Weights of a small transformer language model: capped logits.
MLP neurons of a small language model. Each row is named by its layer, matrix (gate and up: input weights) and neuron, and shows model dimensions 80-335. Each number is 128 + 24 x the weight over its row's rms, rounded and kept within 0 to 255. Numbers have three digits each. A neuron's up and down rows have the sign that makes its largest values positive.
Before each neuron's rows, "fires after" lists the tokens most often just before its 100 highest values on Wikipedia text that the model never trained on. A number after a token or word is its count.

fires after: "2" 25, "1" 20, "9" 8, "8" 7
L2.gate653:158123141103105134133120151110124127138149143111160124119122106093109099120132162110081132146115113095148124121140158115130122120154128117096124128101146129089134168093128122126114136078116138109146182127085170130148145138146112166116127106140114156091084140126157116140182104141155128137169120141137140093149119132149121126124135087115122126151147148127121200133098135116127100131161137109103152133135146149152141116132165109115097186121145159128085163121124168121122154116155094139149132129124127150117148136090108155113122117108110139137131137113085135123121077101139160098138126152124081139120099120135111090123141110128123150109137124153114071145151120119128147076139121136144129084129086135105202131102096164142181165138171098157106126134136147157127171105117072
L2.up653:130191133108115124145158092128142127107078113110097110112150149152115197099106083110144145180119139154133101072123142101114129152160117105156136120169107141104156099109114115167119144134108141103106115125176055136136124152119095145096095149181091097105124128168153131136129163115128117113160160081135131141103144143146096098161086141128183132121126147159117121137112134129106139145162092150136159122149107114131103116108095183156130120180111106167150085151172126092132118104134134144137143105134104132134104137122149158126148146128146144136111097129070086122107129126137068109123112145124172169140125132131116170156098177102124131152128105089082165143107047138118087140121143084108110115157139133109099144131096129133100171105127134157113102123139058090101140132128102

fires after: " " 49, " (" 23, "-" 5
L5.gate1442:187081131114094146103166122143130124128156148139125171140177163121133157114115158191143158104120092153174127117137084111177148139105139140119118101128102155132125090153123095104109188101085168111169103149133172153171145109184069085129164143148120111130137102139079167089084152096109144113162153100092101125152128128118120155101159126117113143119143129124130181158102134131134097187143116151124097186123117157135119075158157110139150152112129136112101142132157161119134130108134141100159125132142150147165107097097138125136123121149139080105150098107157133151116174136165112124090113147097121128113153106119114122139109128140168146135132110146145138135141105163117135135103168187150133107123101151128150108113101142147133154146135121142129125159087142105152112161115104
L5.up1442:159125137151089126131142159142139141093163114147130099144106114157143132151128158130132145130162149164080144151130131115133142131134110149110132148116136135173107075150123098089149138119090141107166155155111129117151131107125128120118140146149151154148138140148163181130115083160110131126108156091132158101109155167166123149163091152143169084130104098131157115123138132109107119102131112176117129123098108142090145137123126113162119113086141088104139112113123124121107133144109142108124105126131131136138101125115140165177127090130114103110122099122163153138125147132123187132129130129107109070079122153141144115170149144093146126156110143154122110093136142134118169148105143143161136096106166124101091108125140120124142153097107125124163153155160131129101122143141120

fires after: "," 39, " in" 11, " A" 5, " T" 4, " one" 4, " " 4
L2.gate1185:089151113120089126152092136113082131160143096084123120126132162135142125120148118136132110136164122107141134150119110134134138138138148110122172107140127116116126107123101123091172135150152144135124128172152139136108124089157092126148138070182102169152143097104105156095147144133140148125140142094090117095131198137131101162138136117084120100169108150146115159125131101145111130113119136085106133134155070139154127128118115141125111126096114145143145130119099171130127136118151102106177172161141141136124133109110105124150138150085140107102103124092078117155093145168170120112147152136155123136091151125147123132111109150170101131111133142085113085134104154095096098135133141099110125171164138147130097092128141123151142095148142116144116139113104111079137111109133168
L2.up1185:131133113107163132125107107139101134109086143111131123143135137156112106093084167128141153099119144134200129149130124140115142119125148078115090142112154141105130130173140134118125114106148122152099133087104139113122119097130090123124080134161129142115145185178112086093171071149135083099177131150104131141160121104123145087122148131119122104179114136151106145124138103157126135102124085093112160093110131142129133108137140121121108112121135097110114156132101137145132152133107161099131168123135175190124131090103135136073184100102171112131132150131140121109150145130158102124093120130157104126112152116140132124106107145170173108097121133111103098092142146113088107146173111100108149112176137115140140078107154105127100121162155140113142148120133172168151196139146091

fires after: " " 43, "." 12, " |" 12, "-" 10, "," 5, ":" 4
L2.gate589:084113102115124117114148155146070124137129146155158150145073117138143109150089094119138102095153098068142149126110183097143113117093136134076104111180151162145116167124160102116125115147089119138159123129142129147116116127109154128141108132145148156130151105090108109123105162079111119153131193103074108110144150160150143091096108145124158122135157129089122121112120128146084122138144073092155136140133128139119181112123138107122108136069129140094152176130102121163124132176126132122107133187180125142132102119177149152162141144143149122120118104125156062150091156101146120085124122128121118173073131106151169109110101151169134090154082147120128157137141156147090153096090122134109132155094107143152091145099119102126139140132148092161113108084151131149118137132131137
L2.up589:096109140155136151109112104133154086105127099166175140113124136093142145124096140131108157119170143117143106155158108109125117089156150131122105110131107160112181116140111114124150121092142142093147099122132133127122137152138143133149139149169099107147097130143128126124132105146154146119128174080118161113153125177084126153140119163123145134168125165121132093157158110158085095156110170147130092143101116097097078093123139120080103114138146177110121148093166118114110134109113114069130110131127138129179123158107125124152138097174133135126111113076145123147111157160155064135123133147102115155120145165155150150133115126119148152143177132125133117159116112116125099140089146098131172152134126114127157127095129124118135137086088138154155085108098138112118131118139114

fires after: " |" 23, "2" 12, "3" 8, "1" 5, "19" 4, "8" 4
L2.gate1476:110091154103137111115151122156138123137171159142146108078124114115117139102135109138128095092111100110144116128140135132138093148116145075114149105128094147106137135097162132125110135142126119145150145139101155162146122127164111143165146077127156142144119134140083139115113164142096119135149113131126144136150109140105135164133130114097110091140139119121126157160141146092162141142136140119145138146134153143128165117147115086180121140095153078130113102116148127109103096113146076113153138121127094117127195126135136157118117130125114149148113127171089125164079136127179145146136107166100089153112109070138111101115108098096133154136151122101132093168115123153112174096100125169123125149134153146122142165138126145144112140109146152118125146127171102111083119163130122
L2.up1476:146169123127084160098160152115102137122140142146123131110140169123159130166114125122149124128164110144146114167103107143104159119137140155159084183108111129117164164118120158092129126133113164129112134154114116095123104109121149148082088161133106147133125135128113105131161104102136158140118134123122033090128155139122126084100130120131147143111115125146093122101137119087130097080094151059111147157114132132179103113127134112118096156156156155103118101138094130179154133114104102129125152148108113126123125171088134138137122141061128104090080108128164162125121113076132102117147173095113156148144134125106117136137133136093142102145177091062108161124164142168172102109141142117133166106127125090131127088126129138122122154125107101103137122121106125118123132121118120

fires after: " " 45, " |" 23
L7.gate1212:118122116107145151110124125136097155173121111072142140134081148155110078125122135131062135120106104153182100138178130126159129127108151154120154119102138120131123151173170118129095151125159074156101132142113171123113129123131119147122091115121088130133108110134110156117115149126122098145129165147152155131159132142140074100094130148120125168146099163139091118128147142105123152158117112136154162142135136093162148128137096113128127103125153133153138128100066116130094121128079141149076153169133113147137089175145137127152136132128130130119119124143149139142158147141098122144134131096116100130124114130153116110125150094097098075124087098172134132158130117166099074138135118173098109175141113146156104127136154099097128111139101152161146082148159161110106092159101130
L7.up1212:147143144114096130177101109116124121115088133131131098162122111097148116137150126131052138128115196143096141130162133138135138115167139113128096122142123174104126124119135136114142129115105130159114087114100124161130114096107100123128134105133083132094159108108112150096128052144098123127146083148112131159127107153107124125142106177120158137174096128157096133148101148118102131137106088103137129147116113114098119134158103086083119133119088121107094159126112122091122100167114104102102162101112108121176123113075142098115105123123119164112144115130101152166107140139116119145121119163148123181105121083136113141161116139139118154152102133149133136112140125134142119162130127159092142131160136153151113131155111133105148149097133151122140136150100163137110125134147100

fires after: "|" 50, " |" 13, " " 12
L7.gate1256:100123100125096120087141069184154132108111161107133123130088130096143106126115109121137147155134073104131110171137132125124135164112152100148101152141160102094157130091144136174153135159123101105162153101080109118172133150174128116169126125115141101129159169141118119145141140147113126117152131127139170105118124155113144148100159135158177138181101093136155129109121112136166097091155132109122160096167113162130133145087144143141127106130106129108110163161116124145139113122134115118157128100137114134099118101081140096128106142073125195123149127144118179139110119141131143179128100091132136169126107129140131124120143138100131094132104128128089106103129152131136143150168134138119165162094126123120176096152118124116123061085092124121124159099114117100151086150137110
L7.up1256:138140136094133116119113126131151143133102131085102152166096115143114103118123097131138127141115120118159108127157111100154119112130130112098182172164109149148095130136090133175158120159153133140088153109140079135166140107089118107160168068151122162153154177114113150136117112111132114135141092093112174082111124114134128157118123136130126133125101131120121112109141138135113120097124129092110088103148152154080113111122107113116107119130104110111113095145142158151120132116142131113129141086107084076119103147142121164119118141138170127136121102092124141095142149150133136126173166160104079116143131093121137082102146126090115130153106154103143082128166159154129127113143103121107182136154155150124106135154115123131144128114127126135122152133133136153142133177129127

fires after: " " 39, " |\n" 14, " |" 5
L2.gate1015:144109140098127143156122114140126144126152178155086167083088105145133097105146145070103124140129109143157131150145100146154127113137144129153136177147153097103161146101095113137079132124118144102105141140151152153152142169130115122139098168127162152127174089127132106098119118142123124159136139183125107105168117125175151115143144129129134148135129120161088119131131167153155097149126145164110170168114141118099084152152180099147090130088139110133145145122135120143144120134127133126083193136145108162130090105099103140180109131100154127117135142142162099110129107125132103146145096128107177146114126134156120075097113076136110110112167137113170164124069095113096093119163105139120148089114114117126115157128158191125139128188156151098103124126128187128117097115142123
L2.up1015:145131126122128137123108128120127174110161082112178101099128109177178080108102136139135146144127136163093110123133159115068117088146146146132119120149158130141143108121136141117148133178141102118137161104116177105084098137113129104114123117125153114140120130122120098148130172092081073099114123155148111129095104136152124138106123124144131151100125099139110120087145158164111133141138123112085134104130133162120115154114163169157132128132108132080141107127102145153135090130140109138099119130124120073120126087187121111112126143076138076140132154103164083121145112127119115156157179074116108142120109156133120131164099167115102126163116088152164148121101136054133113089054145101148099086114133207154104172116097101125108130107135086119095146112167100109169100137124145

fires after: " |" 35, "3" 13, "2" 10, "5" 6, ":" 6
L2.gate718:170088095085084108120121127129100131107131153158167155126126116098137125156125166129104127079121065109120144105116123119129148100137145133091116143136112108126133133048159110103145127140122118166119112186138121107126091128138146151129146082122129129138136135142148159084149111120177151101149189142108130126152116118125139140136091120112175134132151150110099128141044155139120142071147139124160160145106095139118138108103139127129115183129099143118137149144102146162142147133104158079075117163137106100127117113148117134151122163147143095148094152104163147105078134120129111124145136149132082116107095115111145131087137136154092150138101108079092147147144097106120130117126179115136094102180139144165118140134163112106131118146110109130118089115127139107096154126123142
L2.up718:120119139091129145150131124128121166141117123159144136148135109131146106133102089134148105097135158098127118118137118111146105132135130126095149112117146151165140102111141097116124106131137156112118138141133097143128133154122173161101109123118154113129120135124147140077149125125144112138080102104103172159155110114110111108153099135141172130147115150120124132130083045141132132134105127158086118155099151165136135134128132110131175174099140157136097148115149160119123136150165154097101130141159128111157149160150121121116116153117130132167109116123142110141068131075131157139136159097079196111119115097138137143113112140129146159141100118155053144120129133158126121126108114128130126115114110175169112127133133107124126153141144119110134089096147122131146122096124164

fires after: " " 55, "th" 8, "2" 5
L7.gate759:115123180140127132113180083127159137106072182097082140172116136139128140102169104124121145150128154153203119149162083139132094124079103152130131142102129146126090137146156104186158120120108146149137129065141071144139125147120145137137130149125146101123119128167149135121135154128176093167145097132122112058128133141133113169108139122096115101106148147142107125118147111102133149119153094140135113124135131168111145130121104101139135132123111101139140103146117115108138093090100153127094126083167145143122112147149105130124117123106123076113147147109149145141154152158153122133099108132065133175133136062118122144107121111069129146112106133152112162198090100124096138117110130168101093148139085113144167110142124125128118124127113142130114109137113133121097118158110146
L7.up759:125119099078115129164137092113114132117114133149109125122143109116146123149077132151138093096094138109164128150107104124153150125103134121149153146103137186127113132120106111103137137117107066134096123141099137149155126129133135145112111136130147155136159104109143142163122124127123167159111112125108086124092124126134122166179125130117112096116080114131154152105096133150098124110152150134096120117151125127168145143097092145100090159113115123131131141074150166135146114137103161155131087113146112107129122108125129133093124128114128136153177131107133117094091127100180099149139105119142112124139130139130137136138123128138144148100083132094143137116163138116145157109136155138139109089138134090125087091101151171074134149125165142117076133089148142150106168172062119

fires after: " " 44, " (" 11, "." 10, "," 9, "|" 5
L7.gate327:121117135116147103138185118139105139089149122156125071130143158136096130155163154133111143139114126104134084099150109131149096141114131167146138106106157084095110107160132140110152138125140121098129084124170125156079147108168099073117106138138120154142152117119098142118106166110151147126149158095125143102139133160147086125080149153110150135141152111157133140124130109095143156158090141096126136102182161144166169147139137122081166155089119070118109163103142096141120116080124105156185140191098123099121080084112110137136129118107133120111152117171124118141131120108112081116126071116128113154113117156137137151149140124113139123118122098079163147143106092122115137137134136163105158124141140165104154197114118121145127104115124142132134100130075107161084145144132145
L7.up327:104122164152127097126114134106111139112112132115152121155159167135108121161103132141098097121174141142164152144155100116131106120126164116120129116129093134158107168143134138103109148119117101138141113125117155092104155108163100107104133119097125127157159139132074137088128147122126123100121145142119125118118135147169120110145147127132103162121104163083181090105123138095104123137126137124067097131130120174097082145153166069089103138131109112105138099151100119098104128121117105097157137177122139156134106112102120120132129152123136145104166132104102137092121105165140181120155133117134102104114113129114124176088124140142158155174107126112121183094111131122123129127122126175167120120106083157169163133153163101134163083114081126131134136127143119175162117124073129

fires after: ";" 22, "R" 12, "20" 10, " QF" 8, " " 7, "2" 5
L7.gate995:084130113091145128155154147129113116082092141127116103144092131086122104109135164124106135161126102168130162113106153067147095137109152143155131097094083116104096109134099089151133152108114147151148133073124106153158119142177131137127133088129127125088112132092108153141127151128119128133100101117146124150139146140118135093118146111163139145118079118081113145135108109122154123130107127140091120087097128169139147129102104121160144129167125109161161156069141134139136119110115156103108108131146102097122116147113084082119116134129112141120114111066149128144099119131112094123143047127132135147152093077141147103149136120113137109114105107168117152120169106123176105103093121153132163116126099077086156117122111101125115079122138141145114087146132134105096116118170110
L7.up995:103131102093144099143147112104129129115116131152065167126108120133105149104115124159175122100127134119130138100181121094149149118172097130104080157119110086143158092105151119106112145131139139139146153112128145152114106143132105129107143127122135118162138105092119177099118113099120135112112127131122134132148117127118130133161139138137093098097093174175158090163118176122109149175150118162132131138102142121151092154132129146063142115091127121118133124136120090125145142135135105148127114120132130117183117110139120125122112117137148085171144120103123169128092159151138154125142147124127113147119128198087149170119152154155146115096154115133134109170090143099140172159141143153127117132128138115143122150119147150150088115143102116152133127115147163153118126125115115

fires after: " " 39, "\n" 16, ")\n" 4, " |" 4
L2.gate938:129092146190094144100117100140098128097132145169144124126080092070154114102162141112166129097115147109161169122074134086142135125125135150148071160081096136127107117104105119104054129089091127124114171148118124085130127115139119159125095108122150146181131111161134126113128167130150144153131166110098080122146164098146064107118084137124130106146158139164104153161157140145110126142177106125176133140152142141146133123126162132164116144161100131137155152115112144166115101109099140119151095147160088097167077147144152134135107117125098114114130110162143102145153123136136088130134151161136137112101104141110159116106102123155117073145100110123135112160161111084131110114101100135117099140118111108112126116127145156098121107112106123112125147092156147119135121156138122
L2.up938:148109104120080157132118128163131071108118108146101094109148119125100123085079148116124156120102144098085161127139147108126128122143080176133154133138120165107129124125143070165102127160141118077143195142108081110125158148141110113191110146142129092117088124101132117091103126120151110144131129102141162099100153107095095181113136158134159107109074148157119094128138140174075127154087196132131153073087100133100121171084154097106124134114108135106166112129138092088124111098153127144155127174097102128137109121072157094103092139155114140096117125105130115150127153104134137101148133126121103131110113187139121147124126118127090135145136133116128126133163176125149101143136113140127125130109163091151121135070108113122140124088133131134149095123108175116151149136105143

fires after: " " 51, "." 18, "enc" 9
L5.gate1223:133122151069101119112107166097148135145148123104120104130096096116093124132093145132105122121109154120113112157129146134125123055134132142105109136128132120148144119177084132124104105099132128161135133138121161116141139109103123131126127105187137160122167139135100147137134146138115197095094141149157077104087085149152149093097152143141135142120132112130186090123090145168091113138133123147142116166101091132115111073120131115076134136161094120150154157101151155110126123132134152127135100085101156134108112089105131116130145111147115156130123103101115084105113136106132096107114129122112136120083157076117152129127134094134130118149121120074155118112134092094143094117136111167177143130167108087145118149147099109148158096116116116118098146162143131129112123146124125
L5.up1223:145123131125157110093135080097142141123166148175108100128138106105132149106123156123125107137169160132148128131140126156102157134116147093141189163160102153134110132143102115132157141135099133133097127118110082142120114169146143120097158110135152140124124089102107135128177100122106078112139143129101088144117114152135109119069131143118172121125114131102141179141142113145147123151103152170107126121140100171134155095130115138156129092158126127116111164136118107110116186121115121141175139163156139152147110128089105098150137076137154100069136168111113144159109128177156112186138105085163100136144127105147098102145124135153157113095105119149106146128132080165142132116127120128104097096159144163078125090191128107122133166150127146159114130182129087127095115105140180

fires after: " " 74, "10" 4
L5.gate1177:140147154088182094073137120145100153083134120119098125130127101122150101140122123091127107152114122130104107121116130126143174096105121108136138108144147108113166154076153147148094160106140115138120141113164101161113112080112114112124099148152119106126116108150093119112087140117110141102105134116134111104121147111136160141161142133106133129141128120128167125132104120084167065121123109119152123138141127129126117068126132126109129166125139122155143138124146170102109130140117112092140140095111160097117091113118104092140100096166138122119186104150185076176148149143130100124121142134116136158101161134138106115165125095097154109114138103111140182079112152100097134128135096113096104163133117151115130132138113088157126126166119149172134095112152159131110180146152126
L5.up1177:124094157127069120144126121146121103121118145157140101107110126159110163081141126123121123110179124110157115153118124145154083103136200137132115168122114112175133132141097142112152118130119150117109080088154163149136108158118088121106134125110146155143145122091139115137123148103109131153134168126118152167138104117129112107089126096134134135105156139127131098117097129135110120147164156120075129141195135127124150152139134124119158081100125159069135132132168131137134168150113132155125131093151127105163090100153070120131150124119136103113150165126136151084087122170139104155138130129157127152126138102113118199124065089113159163093136120138094150155149084107111139111089116113156082154151114159140127087134104126168127104134120149098108121149138101114179124088118111

fires after: "19" 43, "20" 41, "18" 4
L5.gate198:167193104125133151107122123154092128099157132130159177101166118126103158163173133123097124125092132124147087147118143121172129150137125122141098131149188098130135130112122100134148129109142136106127077131154085153156162128101124155148166109122081108121148106116159124095135129129138138102129093130125143155116114135132099084136159154119118142103134124089116175110092149148121134112113133107114115114134153155079103109085149124129119118100116156120133161132103127128163145105125082097142151120092145109149140164097140105135144154147137164143153140100077122142080150137128105133153142080110159147156111120109130143126072113140112102136164163129151122150094125145149109121107178148141107101123103141080051095096109158175105129161140145139123120099134118146146127116130099
L5.up198:211154100143171141121142146158160135124150121088177106135147089069128156132141159145116132119149105149128125152104095116151128117140160117152128123113121137166125117135120126147142141093155136133132142151141129169141111134070122133165148118112164137127124102111160112123132141094114165174115134122143137098133116106142130084140182127119164135134121119126123132137173093139095137122178135130181144154107126109100115107154128120158108101108154181109099149124135124169128136175132139110134127145147092124144141100150133125125142140089127120146168098142134125092106152106128156092120111127146108112127125095108140123134108120200093098148168172137115121136114129117130168131101107079137125125131143134157156137187093105134143093121108077092115143192162102139078123122153122

fires after: " " 36, " (" 10, " National" 6
L5.gate483:127164154102092124153170144152081123102136134125077119102167137147122086118130132128092152082148147114111145115104172123148118091134097168092159123082107100101145130134139088140181104142117126102166123135159143147127080143102123154104123097149071123129121122154124119128120121103101165141156164126126124147109132136141106114136099113136145155129164167134136154125146165117135113106143095165153140169107165152114097153118113128134139142153115121121077122163124149175111148152118127125133147119102154116117124131142125105138089070154119137111118131122150126133107163071107158104139128123107148120149116123156115157118064141128129111136122104086141157129122110124128106103121129132107162101148157115122124123144094127113134134124123080117116147173169129120140095154140141
L5.up483:144121104127114177148103134159155148159130174133161115121118099143108111147094159128123152104117144161112117140124182141137122113184142154144110115123098161143132120119114146143131094117138116160160085087138167147125094083080113152156117117105119127127123168109106109147148144110099118127176100157146128088108123119122126126138122124125122100127102099150110129084131144165135067119117122169177110163162128123148165132078119126117156129097093119101142091121141146155122128142125135128112123106188121173123121125106148132149119099140090126085103135141152175112119117176122122133125132129151108091101117113107108169117133153134147126106073146142131151182142095139120138093120150105152121124119167124181107137124161146116130104151153143125113127150138111083161126088153152

fires after: " " 60, " —\n" 6, "-" 4
L2.gate437:167145134119110144102116116142100120144157107114145117120164132157157095094136076084148110097149142166142122110135134117106093151123101111071120111157175103137151127080151167112120137143096142181114091119141152140129121141124102150170155106148170147090129143191143107117102150136131117115139148108114151149150111161139131159139144121163153136160121119128147155112153095122109091123134089135122096108160128157139141144102096094138082148111099141151143113158090139155139151134119114086173088152150161151129120124126164146152147167134151097110115100103155134145087109164114147110109156156132108138106118103160129117099101120135081150116105080140116114101119098128113140116117122151118092128161146127086095126103160124136132176128112131112144121140134100110111154145097119
L2.up437:110090101131116092131115174097147113114152143122128158124129153124135098095148184106135123113113106113131164105137099104129136110169148147067149099122123156115097097134116154114145120139154117110105118128134109079121161102175143134149133112138124115143103132085137140143137140092111156148079157107153142129137104100113146163097107137135122141136150099162155135147124097113145133135079168111110107151122067168110177082120135075121092146144101125116154095159106100164085130130109149132165146207098154125113153129114127146143111136128132143104111119109157093094083125144142103117107120124127110149115128165209119129134077117151136120128158144145135146145120131134115112142117143143111148127111159118161138125128146120102141125137109100136134089193129100093147133126156081

fires after: " " 46, " |" 31, ";" 9, "2" 5
L5.gate1236:115099153124117114147118106128128149132104152172118128104091101054132113090114117121109129131113099141161121177106154077140110124138167124139138120117099125128141193118097132156143134112118113108099129107084152135135136177156143145112159142155133123148102103167120086115126163139151137138135098152124140099099104149114134142120125174147152166152067129151125138137125129081142168105164134144126135126121144115133114130144127105161114099110121108144155191125159110074134116133172135101096188159137103092095135087125136189138165122108169114111110167114166106118130097133150155144116146138123109143100132123156150127124154130119159105106167159151132153133157113159104123159097124114132128108118122096129134103144113096145178177142112119104097118112121105148104101160128125
L5.up1236:152112138103144144080183120120115129103111117113134146107138102151135137144105143118127080122107118086128125145126108121162102130123124123153161151114109107115122163105172140140131132147160096112146180127146106169109154123120096154168108106150115166140147182133160164107129134120157135116132149139145130136096127171166100149128113167126087132113118132131134098125130134104095120128096124132134079153115096105114119142116120129134111121155162110174139107093123157155154138126165126139193118146108148141142126156141076114144084101110136145146149111128103148117092128127086141114152104116144099165104137096099087118122146149157115092102073135106107120136140131086124143097111140153147122131201139137108150111131115149118142105120122144168119095117111159111138128143086105

fires after: " |" 55, ";" 12, "G" 5
L2.gate59:147096119147152138112148120105143100132136082080106132137139125102117148116148084113141126128106153128114142150087108121112123114160114155148143141168111124098141166123124168102119114122151118132127134140104136122160147160109187159123134144071104141159143109148146102126125137096134114093154113175120117163147120086107131131126168098118111129164110125126151122098155124141096095160141155164117086152155105159132126140079111129117106115110133071130144150120088115144181100072176119155135120139142151170149143087128161142149105161153111144118120107109150107091125125128119128134117149136112102098133175117139115148132123128140149123165161119149161151145101121129140136119139106119096119124104143140084080089143114146100149075144128123123131096108125119130131108166100094
L2.up59:157101149137158166134081132093117126123165144103157155116106078123148117090147167075110130124140116093077105177088156120141157162124116146163092081104136105123111115090098107139079144096117130113102188118114170111099155120120095117113105153115162130187122121147117108150085103130118120147117118130127131148127137142148116112150096153116156152150145141091130133120153125105086070132109198121129136099118116125129128099142172154127162133103162139148147114148107138119130110111155114133149154149116143127093132108130143140152113122162144143125139122119130135145182118105122131127140116092118067121165174138100117091114167148160136097106120118136114124127116144131124119112151127139097132134103098179097129126122134141175073097078142137135193147179154121143112104096086146

fires after: " " 30, " |" 30, " (" 6, "," 5
L5.gate594:126148112146148121139108132074174117129124137108131120128161115123154092182132141162132132129136157103189095135131126123038111157133107167156160148123144181143092150113144153124106107139152086111089117110134124105153081133119168136181111133174080113144150113141132128132167098070112122130176133126162122118117100134163102130154188186145154135134111136124152120139128148145133129137121110133139111145104145155132132131143095124136143074100106158109116127171138110144112160088119111085145132138120116095173134136132146130133108092122147158100097154127156147140122169114085100140108123113142108094116127140154131135093130176152181108186078122112124166117124161181110145129089116115123145097145096145125134110139123085140126105119133114111114132110136134107128129157132167
L5.up594:077147141105152160122092133151105144090113154115099108130111125113085125143121130155143126127098139144108069171119100099134145115135088164144158175149159135112112118113106097134093118129134159120119126132102118100136138108124155144108144097120089142165169117088119072157144144099139132140141083139157068146113139159170084110160151164122133111124137129134119089130144144133115150106146137107149116118134103098091158144130154115116165100102117139132144121169075109162097161094139097127082168152099115141129099103136121134082149105129165128092165107113151117115126127091114136143148139150126100159158120137124117160095093133104155128163105080142136144128099162145132132133130092101115103138096127144117103111117090094112138097121126114154161102109154116109123073118094151

fires after: "°" 28, " " 17, " (" 14, " −" 8, ":" 7, ")\n" 5
L5.gate335:167142142115150151079165167141131087133156178148137106119150116142153108165084155124122141104149108134156115107121118099152118127100084154137132149128127149136139148100071162124131125086108149149096162188118153182112099109120089161139116179137146124165074099145087144131106126092172123097114105112111115135112163164152124101129123145115116157183123138113128156109132130120122104142168114184160144140137147116122167124139110125117137154099124110095103122149133099112152105116111098132162137161127103120090091116133151104108079122150161128102109153102092148136128103114131100115110133173113149120107118145116110133109100155158152122142132088132149145119113137135113153146162094166110095129160105139145112149144088139093153113124122138099139104163125171138151135124139153
L5.up335:128113136149084118142161101145127151194151084160101124119140125112149131092165111111129124112163129103168157127074115078196092126133167162138114102158107119126130089187146097128115148120091148151150118140096121120128165107121131183136132111099119135135131146129150155109111145101122088147133175121105149080161149142110172120140145149144146154127133139134141175087127166104117086120170123131145111152128114174133165130138113118183137149109116118163143171107153155127105121138145131176088151152123145122120133134094109154196142164121089119146083147069166112114149106121079105152123120128091138111153129116129153119172120124159148148103126142122118112108118131136194108137096097147144141166143120062173171132121114150088147146124088087123153121186105170130113100142102162

fires after: " " 52, "," 9, "–" 7, "." 5, "ber" 4
L5.gate683:084111125100153109089124107118168144081097132137088154118144119137105145150157138126128197149113114113140137134123152125132178120165177126142134088111125097134131136137115105142122128136106150164080107119118085152117140173146155123131103123153139137148138121176137144112099139116154175081128139130059153149126135133161148115151128150129124186135106137129166112129116105133124103143196101125113112133140159144132139156171107143126137108184129170148096125141104127130132146099107125101114087128143133114117170168098132106151155139141130123173107107134135124167145140101128093147176147135127098141119188139088113144091165084136093107137110148145088135092129116117108156103100110126119116128123106150135153104170157146111100144139132137161128138126154155159130161139113092
L5.up683:113080119130115162104107085157149077159128160115097139177094124183144148097124100179105101148147095136113101145153098103124072083110183117147128134098143149137089122132086139125151139143092109086127093129098173139122126120136149141170144123092146131145133137113127127129136133105130146166129109135130106158135172123117101181140110142140148134131100112110130105100113090168150164165124119140143134139104134116160127120119151162132133121145117121122118126153159100146081140131135146161144077126168118170186165111154167111132125119118156159130170138152131125109147122156187098107155110133119106126133095108134116125132095132128137119109114086111105150187177144136108158126140141135144142139132151077132140106082121159106127147135114127120114149144130128121136119136133165

fires after: " " 61, "20" 6
L5.gate681:174170124132144120116116135118117165192162110150152144079148116117131160181115106127106105141160088100153154119121155129121135156109126147150124104168129077148110116103116089134165180126132139126139142068132136126132148091129128178166154099126122104121116065136159089169117145127140121132159135177111124127060098152124128126123122152129104134100117169118118153124154126134101157074128123109159121137156185115149154131116112134124105146131096120109119130134141140092114116128098156131178186125126138117114118163152124113205141122143079136132155154156126118149134118163129091121128102173115106129130096146121076144104133158169147094149152144141154101145126144109115141139128126106126111169122100123140070129083089112146132092121136084109147137137136096097158163107152145
L5.up681:110124121127107142144150143113105163150156121132113127096147123106123140161130110115113121133151137125109156171161154131133127148100126124099087154113130123102178073140127149149084089134101100103102164129143155161092141154128074134112140154111181104141111147166120149084074131111113109124156121087140131139137141111121119063146101079133131115108106148128114148123170144141156148107123113147153151145141145165133161141105126099135146144156058150149126138133113155089125113146135143093122102121118146164130120099137100063123108095155127099135103146168082126129134091114127143116138161154149111120101122173085120100108133094087130094120168143125132099107077101113092145137093120134169109086101110124116131129122134156135110106160124119153117161119147073132100113120130135

fires after: " " 53, "," 16, " +" 10, " −" 4
L2.gate450:106124107128123110120134104137099131124109097146138112108162146103144114091096119166122125100148128104164118128115123143140141128153139161173122126129121091108150129152133133157159142104150119170147156141129135172114122169093112132157167117120163131135107167133136143106137118145161113138124111102152112160151123138142097166140101089132119103148118094073139126142156150139125085119131150110114100148112138130178144154116101124086090111123164117135125077124106131121115117101128115122093113152093124151110136102160172099162137126128078119108081155119109106142099105142123144136109140090117115141130114138131140126084112121118090159196130138102098142134089116138084106135153111143111068139112100142129129151111113127141209144181120137154157139099096099076182107117095129
L2.up450:152140139111175125123128134158154113115152120199112136109157061166081157156132140163155127111125081131099100143096154118130098119153127180105114121124117143157094155127139102143131098161148147122145120107128100134124115104079119107177140117099111144129173138116111128128146098135089087128143110107129114166115115144150100119143153124141132150142171100146125130176141121059107151139135155123087142125125161098056143126119086119161117133104130064128164148102114167132112121103078103125171140125146163100120149151132144147138146118131165111133102120092160126111152120116120102081107128148162155114109117165112119111166132111106159144111132127130133126138092121140142132132111104132102182112142154130160160127110179120113123167134124135128165119137127100144157153154152148